python train.py --intermediate_size=1536 --norm_place="pre" --positions="learned" --learning_rate=0.00115 --lr_mult_up=0.957 --warmup_steps=472 --doc_mask=false --train_tokens=636800000
MLP neurons of a small language model. Each row is named by its layer, matrix (up: input weights) and neuron, and shows model dimensions 48-175. Each number is 500 + 40 x the weight over its row's rms, rounded and kept within 0 to 999. Numbers have three digits each.
Before each neuron's rows, "fires on" lists the tokens most often at its 100 highest values on Wikipedia text that the model never trained on.

fires on: "er", "ed", "ad", "enn", " ex"
L5.up1146:481543526507494574488484507451562484560500488491429498533480507519524500499483413533480521475508541527468407447472587436515472533511521504569466525471477421502496524433557569468559459409533515492518455507501488458511450489517520499553469502490540443496555465487505565491552485552545558543543512456490540477448474477480539485510580460527460550498504461568531475516500478543528400487498

fires on: ":", "b", " Ab", "d", "cc", " |"
L2.up1392:504501459525570485549499513510542480512526404588474510524467497475549475519525542482461508449574526461581490513494450517520588523458426478519463497482555468515535539516513476545569443412447458487522503475473527459502448524529454467544540521465456531490488478499519354498488537523450498475555482534475467427549527522530543499489511482476505507453420551564528411475538518517548458517472

fires on: " \"", "U", ":", " '", "/"
L5.up873:452468482488507488551460530536490512541534445504535445510488521515475436501486496528443592491452475521507435449481537462506569470525524515459439477515461528456492487487536432537455525478564582477495513471467475500509443543561505462468495558490501477454536442471534478495504538476515512475495615489537427493518522551466562513534524486520463517425511542507618499538489539509456509597441

fires on: "C", "A", "S", "E", "c"
L2.up1022:519558466499460543532464588512397546560543494534496510586496504552537539497508484458491478474519506528527444486430496473490481547528442445425567490598498494499469532490529478514461470494544470506551462507494555488476467513571437498481494579491418492560471536508486451475577510544511499456479427483550485476491562602481551473500490489558476470512501528510524521550581437485550544480487

fires on: " |", "b", "s", "us", "is", "-"
L2.up1221:508531488564541491467458472578450525500572442570481559515449552549442437472483504465429526466517493485552488468551529519492559534459514454472478535479498517473499487456516457569506486477485548513529472454483501458515441564537463504551529504399508519538541523564519440528499538567412511493445476548479484492499572492532524495469575484483492489434430479498518537509537523534572502481444

fires on: "-", "ing", "ed", " for", "ad", "h"
L5.up628:472498498497514434523491462539544533540499434561447473532473576477466506483475472481422530493518494433572463451523529506502456545513463549539497471562578524501492557502521455542476473536484557485483461458496519518547443538522507464508498536473467492495436546484495576418497438562525524443532532549597464536528525497518573449552509467556468513524441480548547516578470537522510433507471

fires on: "or", "im", " of", "ic", " commun", "-"
L5.up842:422511457490514521499538583447559521525453522502458480513496550426472422516474448531460525479535470456450420482551537487552490487444531488528468561517485538532464436445521446602526510489480537499523507412463471570435599541574448459476496573517564478521540554470434478476491512527499452472523514439545457516401583544519509489546516446449507507466424508470473519542488531491435501463513

fires on: " of", "ed", " to", "ing", " created", " wrote"
L5.up468:484529472508532511495544499500499488510474487516537584490524470468456485512512514562459530533468508491522512455462526433498546448485504521566498458499534445543481590453519468532445484548461507503474484491440498501446493472470534512489537515459474497475506498500527527487498502597514515434548485526549423486479481521502517501571502541556480531559494559582517489507478486483438456490552

fires on: "ed", " up", "ited"
L2.up1207:538511509477522495459493553534557512559531474444537492512489598439531509472526449548495534483559606487533475547476515442463497504544524505495517481438545478496515551497478501548480499536523547530398526500428499538444483515500482561497452542493459522459473501536502507501490492551525543440528506471516480507432465445491517529486571493519462509496532485595511423515521567449476466521481

fires on: ".", ",", ")"
L5.up670:478484548457456535427472516531471453588447498450463562527490479498552506500450429475421490488564512496476500497455529511536570502532555496477464487564529523520511536430494568502494435514467507565521448483475462459466461582564456486543490472508497432472442454459513509489491575493560495467468439512480514461516490539510450483497534504498507532544492468479471504458483542535503500498457

fires on: "born", " until", "ent", ":", "ince"
L2.up578:440598443493496523528474507584514504502556515520452512521479488438471507549569434498444493474452467497584481474479483463478486515381538480494551528518555513512473514514513485498529478368529558501491465499483566440477452460490501553490430552471483540501507462546516489488574614549490527527486495459512489525430514539567483479526540545482476465501453482523535476519512517510499487430559

fires on: "born", "gr", "g", ":", "ced", "v"
L2.up58:547515428568574483474454563467536552528476510517539499538470470505488500575567433444452409431465537497481480524527519488498433488413513452453594542571511531516513551487507443504524525432488527538502463521470498407426475520498487520545530540510526493545412477443533493542548461506509478490504475458535481528510560536450593486536556514537455497567437464507505460592553466493541477460540

fires on: " of", " for", "ment", "ic", "ection", "ant"
L2.up768:509510457461544509561514495507538534559480411476485499485499468489500433493482504503514498554502474526426440446479510469485461517462481512552506531497539444479553494496536520532475504547496520555466526445493515505472525536518543442532468504492571537544458544571483406579426534544482595542542455469492540527430552528530535496492501478533464410453449449532546511578485476484426449482518

fires on: " B", " Lo", "enn"
L5.up1106:468466514539478542441475434512444464514498462450434470538466501505463553481490478435503464455501463586480453397542520453503568534510490509585527496526493464507560514477512432504501492492561496476483460461476524481494490487541462503519514477526496484476537455539538534515525551472521464446444533425503508481477469463473481548547486471568467494459511517550395527455522531476459458540479

fires on: " inter", " un", " re", " \"", "-", " '"
L7.up1215:481451487500482549546481524542498540508506455522443497521440464481486492487476479537457505478535544546497500390442490475467506500546483454520488523501506487538501473516512536546494472547497501560519494477480540502500543506494498466531457507509493466468555535410508424487474564485535496479569488467529518509510520551403498557585522486491527529494464551492598417533488503486470455466488

fires on: " cl", " c", "c", "St", "C", "Cl"
L2.up1100:554487493551465510524396494534458553496518443465502487545457499538530480532522531487499504488471512511531459501464452478516475530499474473496480472535501434538531543424536518491444451503534478491549498481516551473477482529522428488542490511426468479559461388539481448490477482517460540518488503454574496515487495594493565494553537524557516504472457526464488493537521458461566444499468

fires on: "ant", "ed", "ing", "ic", "ult", "ive"
L2.up542:494594456543457554492447485569520496471536473566441505537489469442460588584475542515512515514491553564453494427568518503472494543498483554484514499484503495522548495495515535509519510508487535484437510486503518507428548504533510480470437491501505483574475540460490482522526513523467487509537483487524535542485516566482577445471497488548491467446509490537423465579508477502487485448524